python train.py --n_layer=10 --d_model=256 --n_head=2 --n_kv_head=2 --head_dim=128 --d_mlp=704 --vocab_size=8192 --activation="swiglu" --norm="rmsnorm" --norm_place="pre" --norm_eps=1e-05 --positions="rope" --rope_base=10000.0 --rope_fraction=1.0 --qk_norm=false --attn_scale=0.0884 --bias="none" --tie_embeddings=false --parallel_block=false --init="uniform" --init_std_qkv=0.0389 --init_std_o=0.00869 --init_std_up=0.0389 --init_std_down=0.00524 --optimizer="muon_variant" --lr=0.00749 --lr_mult_o=3.0 --lr_mult_down=1.5 --beta1=0.93 --lr_head=0.00834 --grad_clip=1.0 --warmup_steps=200 --schedule="wsd" --decay_fraction=1.0 --decay_shape="pow" --final_lr_fraction=0.0 --batch_tokens=65536 --seq_len=512 --doc_mask=true --train_tokens=306500000 --steps=4677 --dataset="wikipedia_en"
MLP neurons of a small language model. Each row is named by its layer, matrix (down: output weights) and neuron, and shows model dimensions 128-255. Each number is 500 + 40 x the weight over its row's rms, rounded and kept within 0 to 999. Numbers have three digits each. A neuron's up and down rows have the sign that makes its largest values positive.
A block is one neuron, or neurons of one layer that tend to fire together. After each block is what it responds to, as a language model described it from the Wikipedia text at the highest values.

L3.down93:532514460498519429448521572541524555536468516485563520520460556539501486478455444449480508458519521458491428500570558532489469494500557511494438476458548473525494475529464482496466497550495495531531430451439502484489502519502478486458502554470476504504514518451484485512566505519524428478503462460418470581512502449500513464448488491493475513511501554504511513541463531467509510519452
L3.down152:455553507583433481487480526542512461517454466480446545562431522574495500490459465499557485487539513525441479515530473514566406491491427463434525513462498472465478532548550491545461444527520449544493524499502487546508476503517532525480450457534529515410485519441471540533483528566484508523489470552513503427450525463548463532472480572547398477469577423526481532542462449450440569497522
L3.down237:438504450510455475509561522497444437502491478493505519545556514456502563452408549474550465472503529542523522520516518441539608493470501508535536530472464466471512494496590464570493468467489534475477557542570546500550570516474517532500512500535512518571463508540505526521442466518515493489419485491517502543512507505517523491568528535547434528507483537411486565570506567541502510515479
L3.down584:509506516513495408579525483584446503519515511501470501467512470490466463509514477487523587496482619498449447502539524525515508485440549499449529489577471499525544483508490578488562532412523460468502453496504500564534522442507511466459527499484515475485539537429493510501488469405438444566472585527476495504521511491507387513480534530513488443446515497540463508559577469494497444569474
Tokens that complete a predictable unit, especially of after As (as of 2011), word pieces after short prefixes (as-s-ets, as-th-ma, In-st-rumental), and career-table dashes.

L2.down8:496541515469481458543525507462516482526513504551476447502555493433539552453442506493471525533479525469485490503520469541528502481513488495433475468449574503575555474502540498512526519507459420458463514528502478503507486476511506516477539536503517526485548403474490496501518544540488526469530423609410426448509507478527505531510564462471492430497506484480586482488502484575453504515468
L2.down21:546521549443472472455548470529464529456448519513537548537484514461471502498504501575496506508499516562550537464536519395526583534448480471553471497543518509510497544473496549507533473515517464516554508470489551518385502522452509552507538548553574567497497544479533485406466434515468483479502430500507449436551474483522509498459510420549498535508468478550530536453486574433491455510426
L2.down113:515546378447507423498460524470451481485511523522436465443503544530517537522524515471509489485578442500406566473531518538500541490472466497526509512459516478448481451569461494511523479437491473470568492505492517516471544503485438464507524537507499524518417481516437574486542541550458513491516497453479483599487451537505570467490431460540536511521485515511502468547545540407490577520510
L2.down144:469499502505462546518498500493436522514515497554476491472520487477591479474536510581513455488539486538388527456519493483500526503509502509462551525467524568555547477523503406501541564542526457567512495404497520485472457467519594511458475489515506500487529475542487499525469550513546481509583567505558485547487580483417563518412504521483513472459531515538508479491483479551496526519478
L2.down203:520535503517486582506484557476574525494527598482551465462488422449608458505478448514509481522590584521421516496493507542525530483441496564524577498550507492482499468467554547525557553405489489535510497518494493431500507544448529461576528427490496512525521502534488487478506458470496442432464512476443449419531554469539520467481452474529574519480511451490502538528490468476498450510531
L2.down296:462417514524547495439521508438496522535545453537528538536508389431464607473448537537473500531492437564483550449585516514518562525431498483519510438530536457481542472523517514508545480507462447420477520504505532491518521471523485509477524471523513504555458534493434511615488492500492486470512443482494549592523522563521547554535516466514531454542433450443513504488447512468506491496495
L2.down305:534498511447468485483546507395495540554502562508478556579560523523494507462504456532550482612523481464459476555521492511529490561475466455489455542498498499502527506468499588461572506556501486492477548549526518507526505538454391515472525510499500546557540472429460466540517468589462523455570452569549486501438455559502468483450478535450484535497505513476493463532474570517428548477500
L2.down415:508518457506520487514508574505549427480464576538495547482550493501516520490473519567454492489503490507532527432479507547518462509535570531556506440457526519520524511490478560533475522512513566549470493552477544471493485548539559454488517593503532493470552506447441521485550535601417456473501509493441503590505443570479531432490419428565474444467487539471521499395608481462496555534485
L2.down434:416445520534475540508474456464441509526495458502479508440477495526512452524501519571476496538506549533563499485476485529479530544486524482489439496530497521480510443492446442606535506536442518504490466448567510405549515521485529471456478480483469447424514507486481483453462535535473464560517562479503515434471572563557534441450529498525485511533459527514530563477496497497522571502488
L2.down439:520496508539447463568406522449577547476485505522489467462473463459492546447455486534477480519499519462497520515514438550566500546464488461431468451458489505558463494494454446460490476477454462485556481416538539483510461568453555510454541520467490452471503506502457425469579502519522460480476454535487400461572424508539588520458530390501493497484462543468549502522555503482564476476510
L2.down530:471461483566559489492532483452467496514469534568490459589465457463536505497566508574534484512525570532473533496476472508542487435564580544578515454573533478533596434493568525461487469533493548519584437490514530526504494508456496565503534491501513567508548580493462505496476492463566598567451503509516463512480450508484525502489535441535512436510506481508463476506618550491468434491448
L2.down533:532482496476506508496528508467515520520481483518562561511501480545475485488536518493475461463523535443425483497483455388445454576467535469492450499373593498577432502559504506578541487499527525467471492438507564564523537509490488537533554529500467457549527499559520444553503500490446559514479499533508504517489527555511493459500483468476489502505509469530483523536566497426493534446516
L2.down587:486462434431557472510538537545484531490486505546513517493558509506537548534512441500543521461490479493501540578467439521509430502513551476497531458493620562493472484488464573547472479462518513534528466476508467507491537448517471403511525492401540510515491496537476510434517496508504520530521410504535525539535492497491545424548516416441532383462522459418502516495575541538536501542472
L2.down591:461570509501553569489546459546479450433511522497495462547508432517465484513514518499527486469458463509517547509569474472523484452626494457480526506483534453519511482554496537486491485495561482515521449444504620552461517489515517490514452507535542472572470466502543571468505581525479554533498489490469545497545401487513446514482479552526451507549512517539523547491456480468508486522440
L2.down592:564384439513477468536551411508541396549472522483529478455467482531441477460502472489479482495564562533480449521519470565532530537528452465519486421542509480519494565496413523502497481496516467476454442545539492411486557503461554498461493470541584545534531477489545501486573533523505468514533486547482528531500529488482478478503481527459459475419500558486507570538550475476547547490626
L2.down613:501500524455498460455499479536582549449534462457494475499542460495469487498552484528463507546539439501487483458456517494490539485476483467462540520503483506473446482475486555521432580519443527542501480396521500453538513471520581452498490625469495535455492466529517489447609456505444524491548469479560476490505543483466497496474508476488486535480600493438551517479581539483494519493549
The period closing abbreviations and initials (No., vol., Univ., e.g., Ralph E.), and pieces completing a word begun with a capital fragment (V-il-helm, E-min-em, R-and-le).

L2.down53:469581481525508518522536457522443460466460542447490507465540465547459470457538508515506502579506508549536530446501446484526467469562543498495485509550526550513473548510535468559551543494520497505431513517475517517527521474496476561448516457489458518445508468540555447481425421496484468457556488555520462500471505411595597495545469447439470488477536521489569524591389488532515497520499
L2.down105:641556574446451515561400520528521496499454512523500493423444501483499516446502555588469513557494462524527477483536523496477509486434486490470476482479498462489544385462492515470459515552538453533478513568455449525481469522435532511486477548551519447526440497455490529495489482478534524490541490541537430491542419488582393511539575508475514431420546509519513527473412484461523545439495
L2.down128:470501468500469545518474544400533542440523516438489473434543520546480488519516556512423490524564518500517514470482439532494513506438522544452479520510511467577520512585499455548460552502549527557498490549522428510431479457537489502452508530469429504490436484458516491466496509460448568474504478459491488458583502535538517479449590480444526405484519460527529470546454506531465503509472
L2.down156:598475481440503479495480539443510505485511490499517486485511443498503552481558546502532538506438458528434484422540481564495489493564545596536504558439463517488489520430538517478504444569523522509435498540492507458518560543534512536475452449501495512567443479419428445536534517518548444509525506468529477521441507534469525521520457509562541388568547482430513497472558488508469504519453
L2.down176:466465471555497444395531512449535565535593493507558524523566471439539453441504574557474512500508487453477441442553429492474473470426444464467461485499529562503478437486465561526445501532481470566503508524547526509466522558555416509470482536524507445478497520563480570488482529491556459528564441492558510546520509472446535589493508457446447478551534511565483488537497532465486529527562
L2.down223:482495440514538540459513526529490474451458519478506473453491449570502534507501572468529518548457529476521520496434462474461472497485508534507508448467553468470561574532411569499463515544533426570437436493494461490568495519513495480534522478499512485520523523540459445475556501523568449497450487538561438458515533533502517469509507531536497434544533455521548450526532476530407496499524
L2.down276:506463505555516475424459469513469473528420445553489524553442492484489524482490580485493524515525477552462462504453519495539415464464489523547416504504542629526510496438452557475480475508549513495544477471472499449484506443446550585489503465486510462467519416464560482536532543471496554525454520515554532527455462560534506401483458483478535465430518546574468532447521461503487506501551
L2.down298:553445572395566457490459430474455561452519540473447535444467521521498497454433566531521428428523462465534451514606478492443524474531512481596489491501548495535483512485483526503408455486504484542412516506507494539457457472492491550489499471498497515533486500555468468514506447541508479482487434461479448505530513444517457517556505483513405444506562537601582392497500527505479404508505
L2.down324:515531527551472535487496459478422566473543480412529540546526450467510472525469489493518470469482523528489503528562461474503526508508505502502488487561548484512440461524469513575461503534498535507444519494527434443488488508506418565488456468575503523522488526531514455433436447575457470556503555569486487499467611479550491499502391514459505543529518497551500518547404538517476500445465
L2.down348:489540430494516538467541512480488514515453551516488523528501498508577472476542546443519504485469507525505437449447502478485449479474493528527442450431498518416518542425523476508541541378574527517548499484542528468474491520527532505460523477473555510523411468529551568502547573508533542471433494504497543526451522544584471479538440491543548543552495510557381510455519498528461520434547
L2.down363:559470518555436468547458488456503453593492516443525485570521541462506490514460536555515490560478510461499483443543420489524508545449490456520470452537486471399513553489541552449485540569472481454485484464500468528563531430463572484522448524533446453543477551500512478463564480477516525430525531491510455531474510499519505501478552562536510495511565575570503482497472473589496492470474
L2.down438:503542508477522475478482464545507514437513563470486465513469445468479492532480472455588511457491526467508422479472559462491554378455546463485513556557490488487472526499449496485469504510503573485377512511419487540543550553482510585501520539423516520498534476478522490445541485488547541487448521491507494534486549448551563511531493486523522462508513482572519479509509468503511551447480
L2.down451:462540530512502504446521520513564475491500497469520484526478481558494493485564519472490486578485456419591447418473464556520441549476542545513496491513492503465534459508536567493443494577482578479448480499486520409530486508495515518443472544454501496496500554388495534472490530515605471468492476525625503529517573531516526442532524467482521423539545582486513512493508417500496494541470
L2.down519:495456461517501511510543526564489533515488498470541521512468473410531553503499491482478567489486578470425452516513483484477592460491421520487509447461497459481530429489474491424503473518519443544515506487537501505498549494591446544569520518475544481559476568435552484468470563524524462498525458473524527485500528442406516533542474580548477499514348493486541474451478556510467554491451
L2.down593:499458444499424539544493490518563506468559477518497482509586489466513538471487465486488488473561470449599464429427427421535514464507527509540442507516487531449515501503474541574453487466500495484490464456418481468488520448588521536519533472474459522524445534458504493523540546451567516526458458540597470532486472452466491466555537409504513451435534515472477464523525397495451566512494
L2.down655:468487539502444517465510554496503481533549563502451503515517591451456561491500519574501504505500480439467470445549494509565538525505485509473453495482538465549450488529506564492451553539476512537531467476513479461515504537563543550496519522500503481474488457469486490446540502459553441496513488517540449583530475449420520512494538524506546480375530501496453486582545470514492488526491
Pipe characters dividing cells in markdown-style Wikipedia tables, mostly late in a row after the last value, e.g. GD | Pts, 12th |.

L6.down71:539446492540478501488529474527496471508517525521503457477596510466489513421488476533537538507476543521488539506444482533462529477474456530455540573442560510527531503444493505502454467485515514569499489558488520494505464410460506456573482484438536503511454544504517548499505478543474525434555532468536499490487486535489451494542433461515482571514528424425507493537603438521498444513543
Fragments inside an unfinished unit: mid-word subword pieces (time, th, ler, log), digits within years, and commas mid-list, e.g. English, Frisian.

L3.down214:514497512467523466526497453473482493532466476478419510417534510484502510510521558471530488510470488444532475471468551532506480457528455509519476428543558514470515389450528517579473520520527555556486443475435519494492472548518503512520513464519486535504543481488526433491529462482561499490493451560434445482536528570505525450473453483524501530497582494489482497470514495479498445532476
L3.down326:519531517527493506421406462540536472458505497454533509521490443500443507525480512500525500519542469549432500528508539450587493502546483588502528511528520543456525438463524514528507532480554529540472583476526452544440540465485532588525536479486529564421518561551491550459481557526520583410563536505505516508566466481519525516452529504525490532522513561486498481477493484475497455500536
L3.down342:467508529491471551537485452589545494532543370457526530530542441475502498509510530509581559506512452432532462449438535534474421521528508502481537571547481489503501501504462433442537491551572500485484513525455523496435483526461494526493513523501521423384523507505474470501468448429549411491452500500421502502494465429462441522452509496512455500492504517534491488423521506527539503476474
L3.down589:412465531504485571452494510528561543441495530520483451499488567506457390522504476506487504542506455521576430495473519491519482544553524511548483528561527459530502485516552464562486509475464492459519488541437508508471559486488533531522497459475518520557504501577474498459492482463499508453547542445443569519475461585537512431535542427469441481490490556535496460398458486523491533561467
Fires on prepositions like of and into after participles or nouns (come into, shut out of), the slash in coordinate strings, and word-piece continuations (pro-mo, pro-vo, not-ing).

L3.down50:493462535476519501506492404481570492523504498469461510496495584510476552507556508484516519503520529591525482503537481575495504495503553485440517415547521486427513537507495551482551537496433476512477599512498541501493437438536481558501511522453539577495509413524464493516479514439414487450545500458494525584451433541501511468431511527523570499549466473514569490551470485458443521523492
L3.down151:543526526459477548473517541551526517605445435519465499546516474509445514524512594520398504551441485429480490450530512524519483576487536458513486563482514490506467458484503531515532444498556455485440511442500453488500445535564484468586392525475454463531506488519525484472498481486452518532478507485556479521454467453542484413444499478461544517527426478513549492507484529476476516518598
L3.down311:509531456564453466527531501515596552603420467504515547524556507504465543477545504509522474551487522462508496506501547555568528478495585469459543533532432515484524461489503488447519502491498523523476527483535437536503420476505498559475494463540479556526462490565513531524456485455560505491557441495475515569450418557510472560485520493521588503566529604489492524478563514507507502532544
L3.down679:563585519519520503497547425456501463410509480506419500445457525450544534483548503447448517487585551470517467557485458493487396518485466478550471600498508507456488543495570488440485522436518493484478468527489444509496471476470433490485550501483447544492513482499405432477519470513489490458425585554455492546485476523479590505551528485579587508579480518537496490568528425442392430455526
Month names right after in/In introducing a date, such as in November 1975 or In March 1988; also bare spaces before years, and after.

L6.down305:405499487510504509528502510487514455468522564502546486562594464504437475484463454454524549543465487418473520458496544530550461517492465516506496537424516463427481490488482486535521558525476467495540512539550426462551522459518462524543518477534470524425490518472494557506530515469550486443480503479534551503545491503513531480552481596479560504498490519413566511480509457474469638504501
Second or middle pieces of words split into several tokens, across any topic, e.g. de-b-t, fa-una, in-du-stries, con-sumption, Se-ba-stián.

L2.down68:450465489500455591497508527529509487509454563515462444441532504543506486505518505470520518524538509460511436527531465536548476560543454482471546517500514469550567509547473466603480506510562521526486475574482494501555499555517526514437484522504527520478522502552518512454563566538506519421532513532521463524479412503492514484512578502472496487478561561510533513488518485530471446537507
L2.down158:492526532530437482510539516481533605460516424499531537500468462521399553475548463450558525493508469487535480436527542480528515507453579511501471455491503463610566464511413575582457496523423447403482511471522558532501528479472499489518462514536537493571447510582502513509397517450488490484484470493504545475518475496547516542451540439501544441478555447515510496531428414495529479532546
L2.down272:452440548531528519491542506472531507525513506544461486485500508530489490516463518482436503574467434549441444577504525491488449561528491521476420473433475510561467458518511514551538442489514515535536492550514527403534471469522525465481456505510509495506489443506450465525456531567567455522534451530564454477453482508590458509488499591470563556502525503558503474542421489512581481560565
L2.down278:489541538518472498522483547477438531456505528517498512566400557505498465422460539486448595524476511497521517527513522491477434502545433479426494396478507487506476503541562511534550487518494461517522500540498510493468529536514499497447438505503514534465491490461519470454494522568438427450445519670495509505505461522511490460546558549555485472433512519530497461467593541437444497485478
L2.down314:487541491441503542551490429530460501537487511514550446511445491512533554497454529455525511456501595527503497516530484502557553490510517522490526540520612574486548513483521523573508507455506527496524485472453511512469509562517475559547429495478500516563454531453454470453501514548483499467424471446552512511418537509524482514481488451473425551462504490445517554592465511426553444502499
L2.down427:447561548499536547480515392482547554513507474489527542423436486477519490528493472532493516443498476543558537469485499519540532494449506487548447475508541535605564463445520514476545503515495498566558467515510541463431508464449517468537502488493512600512546441458451536451503493510475535468511495609443507526583491482492449532414427482521535479486518522496544501537461495486498466524506
L2.down433:496522472567524511546525432418510479479479495459471476539461523455436445555433469474448486521496549490472429493569510460515582511509434467528430443488517492500455554478587484521507502505504514505487504536526498473563572544547501559467484494556464505459434514425523548459517486514466504537551421513498527432494513450502503566466501452539488574507466519474563589442439549496472450511549
L2.down441:487503479542437540479493484495437481527520466507477532417461543472467510503548523515463493482467534516507545428492478499494559598505516490506434554557484454572543508463471511532537529496485498511531521504532449478514443465546513452504432558476546607450537571509497565537478523422452504556469524483510506510507492481487390567506468481534488456478494518482497593531426427487527514512500
L2.down453:580509530485508506520446520516487484482529496464510495448545510496508522546416478472496575485480428518487514519534483504419487479523485490532535516532533532472464503495514406548567455487427494460453491486467579469532537499498517515429466433558462452515513480468436479485529555547507485541517518547545503535400512531494494434542484478455475550494538451458453471457468472517420481520474
L2.down456:432512454542547495507522567542500543468518555493477544486495483478534450486394469560488463406472490581458517524522489532539447537578485493446482501585535447459522491473460510510561517471481457472565474505514563500494490468547500483461568509509456525454495385593534411493418524498494576530507455521534545481539456453433493556505430545495484575474509518517533464478510549496520540491473
L2.down517:510467534553469555512495533473526499455596509564465547464473582436499458491495465501572492534491474532540432584458508510475512580509541451456483496548457453514518507504514472489514543557448511504527472517503469451478503478512501451448537498516472425459495450477459452529418606463524507558511500496453498511422518488572492525453530467577481505457548540530461478511480438592505497469522
L2.down526:516561459475431440511517441470524536545492570460518467502490472488476530549431412571506509552542517498542518526529505492461435508465448478518472554468576539477495568487501487558436505533521478507455521523471497441504548501470455525510464553493456463492504508476453505550514449471569555550494507492495434450471557490494481550441520456530489523541515461521481526609505492447484464491452
L2.down570:501595500500481561461523433545543501511462503484488409532546463546435496500472524537565434530496537522530499482524476518455510500510534511468480492558454483504513617476533546537493533494486566484549515510522470456589520516462487521515497520523461528522499574534495549501459460484532497501527472459455568499449558510525502447473511477538496499432496488490471556426428457505462487449544
L2.down625:514490494436568526504486500515521536501498542474615428506470514487548519581439524493548472465508576467473557494530529493427469517490490571522554476601535513444571492506516447526528487496479474469421498534426496398550528558472551523542485507469454513497534495482498445560526554472442443552538528469473565459540499520553461520470471476510421501477467465520465522492466446520468420511460
L2.down648:556395424534527500488574449395521508527503543533487540520580553481492478463457447524482470485520617473383481495575517479551573522534477508482538482627520503516440537529568544472547499499562454541527504494531528480501494531543491533492549543471537490492507490521508492456449542458460525534443566496550512473493508437503542509496514550509478550476527551539489552484456524549505514519483
L2.down668:539467433477535540540488454485491445488490526475484518550588460489522568532462462512476509492529532525433472504529539564535517530524471503497459515483548418501498449532470498478520496434497480437542401467459481541518520558516453484429466469496552602484456558553538517492518554566480475437444499471438546526453503556443566500518484437522449488451536415537513557500637504473471527527464
Word-internal pieces right after a word start that looks like a short function word (as, a, an, in, to, the), e.g. as-sur-ance, a-ster-oids, to-ol-s, The-ir.

L2.down88:485520490489505494562487548408527498508473539552528500443534477492565452551497511509492465444477512524581504468521554421545461516551432516555427566521563447509447447438471414431491519477514490472591510518482459510586538574454556479481495516475557497429464558563511523489471571480486467483530566558532511478447539517472448503553537441553544442528472487490464454534492490546464480476521
L2.down97:532524503537534546562529553479536452550560502506565543503460558517434459531538473490454568483500495485458502468537490507479499499572497511472472461452498531513517538519530500473487480519437533532433476469510500454616498490520538556454546498508505487520513491433518465537515522447527497512554458544488396512481474405483445499574507522517539476497444547506539473548425427492534474472513
L2.down117:487442496537507525503490427563440470509549490459481548589450561578499473508488513472511504547514494589512521464567592494515547428567487552545519482554546485448475523547423559485524516480484509514476496485442538424555501524531489566483507557540502452540550448448497531557444502555467533514557483456502488549442483536552530513548455513436557499512496437472538587539423501482509485493443
L2.down155:486482436468440472482491548509493576488568537539422492460576543489517506455530432562432548468455548528496453522434494549482461484470526559463465554425526499508532442484491536564606507446437573531503443540496477484561500543550496461471530485504505470511498432552521499527487542469496445481511435528567533491501487534503502456459512420529515511567456457533471487514518429484453529469529
L2.down201:527509584522445521417494453508457518549498478489430538513462469499512540492517600545477487489531524545509471453448573488519453538533470506469457430474491539526500515452549466489485456487476528466437529465459477461536466457537536518502503500544463497524507469509509515493493482450540578499460529506505521539539492569484568486483486380571445455558418472481561534575564503502498536533482
L2.down250:537516455442499473544583552494539513473475510518435533450522505485505441496454486597531527477536437485536478490515479548472504534471492547519531520546471598574508484508493467517549489494475495532497477500551416508503613512505538473538480500395533497554590543528517548493509475446521464497487480500529508532518515538444439464565504510569560518493481501540467486541498476530430519520482
L2.down279:491505532532611458557476395536488513442496524525519508593479493495590500478555568481510517493528507473471475544603552473429520473500523550473501481534537496490517522516534471451556549517527540497468503544467451487538503489511550494494519503540529486582464543465460523470416477540389541523530494454447581497516429466544482493493472489460501472534464482464628535537466554478475525519551
L2.down311:552521501513564554440501487537523551472483488471530519535487528486433544515512478474548547507473473446505478556442546478486517493507512514466540537426473570516548526503504526500570506577466465484504471498438466499506547471536522514483486482477582500470482441494474587494438597554491539465530541499568495524489531535570534488497458572548467454467527497465433506443425491434386462474549
L2.down312:502440562477512517460544504542503516451520493503499477489451471503519507500554471484545485487468500536520392465514502509444497518471569504481563502531530502510512489468495548524456508567528560503473549557483426505562508525511504583476454477470475560477479439531491481449507434491526453488561550552578398442449488544560492567463464456486545562503576500538499529439457491497605498450510
L2.down316:471482428477504496502556445572487572597506488428452496558454523568501544510443526491475524496522503492438534591496598472535520507564473443552575434513362536480529444476474533486519503422499452440446514489443512456457493525480505437519453510568463534434595582467534486456481510473507533481507526501497519430508530541437483477498446497500508472464520557451570463451445471508490540524506
L2.down335:510459605464500482477539528453588494515484471569539516509383502526431545482476568510479545527485552419550502511528569420547564492465441491417492394553479534574519504522466560466462503467474527450455468501456460421544508441536483595449534539497473473469542485485519548538523521445494539560543459466490547457479522467526524512499502465531520404487489494507513474516474533522486467485537
L2.down349:512442439541496433457483440491430479418501573500525503502481524439502436528428548512499499506493458550509407494471553509505490465505453507463517493563551496438519512557454476476465471507507527478558432406501575532492426542498565547448425437419492508489517522585531416489451544491405427520488481555451532546526559473474504525444469488457431499519542479510460458537522484508499519444495
L2.down452:435533503503493510506515501520517564490524432445509522514466510471446525554477463506432515457537483466548500567451482508472556493523442505542558547528560514472524516554517438533431479541501514519578541506531541460545433555478524515521448498521446430534499465507573517481465497467551463457429463469549434438595546475525533528486534486520556518520570591476528516494522572434481551533496
L2.down475:546503508530547544536476515469531579463555512485474516482525541522502453489518512554588512504462458504524458536455519523482540521481525456510506453556511454514487486439506509592456542502478515515429511490503496460478517481512455537471503457523432496517451539485509530500530544434484389505426468500477445489459405483444511510468530528520496505473516518506507436489532466482505496439436
L2.down551:467485445442522471464485448471455535540473459410484572528520581531478404535573500479518490484454549483472528467485498511502518494452523445442424500475521486472498481546499505497425557523421528476451521515458464503540531496503493551529499516478454443476506470479528520458533430401456469495478467545504482527551548505546514506451501547521529528520498494537473524500478468483532495525540
L2.down698:574490439462461518491562430582552449504508497509480491529396532499483493452603435459518452519501523571417473469500546474449495460545494494523477507496406468463536509548475525492536486477441516516430442505486495509545525466501431517502458446416540456481542447492492572525459467464401525558509557566498550515523488471506476496484518548486526500498423616517478546546467562476495413494480
Month names after "in", "on" or a day number, as in "in April 1937" or "21 December 1990", plus year digits like 2'0'20 and "of" in time spans.

L6.down278:502487497465525530506627451475488503475505488511516562535466503555547506542507486512474472513509532478475522482519513540448544531522466377503525492473561516535483484482539460517496530442493437550464494418437536515523462582531473441544547524536525498482526511545439537476473547501465469477486453539475514579518478452505503517505500499542429479450507530478556536519543544542435509531457
Line breaks ending pipe-delimited Wikipedia table rows, mostly sports stats or results with numeric cells, plus some pipes and digits within rows.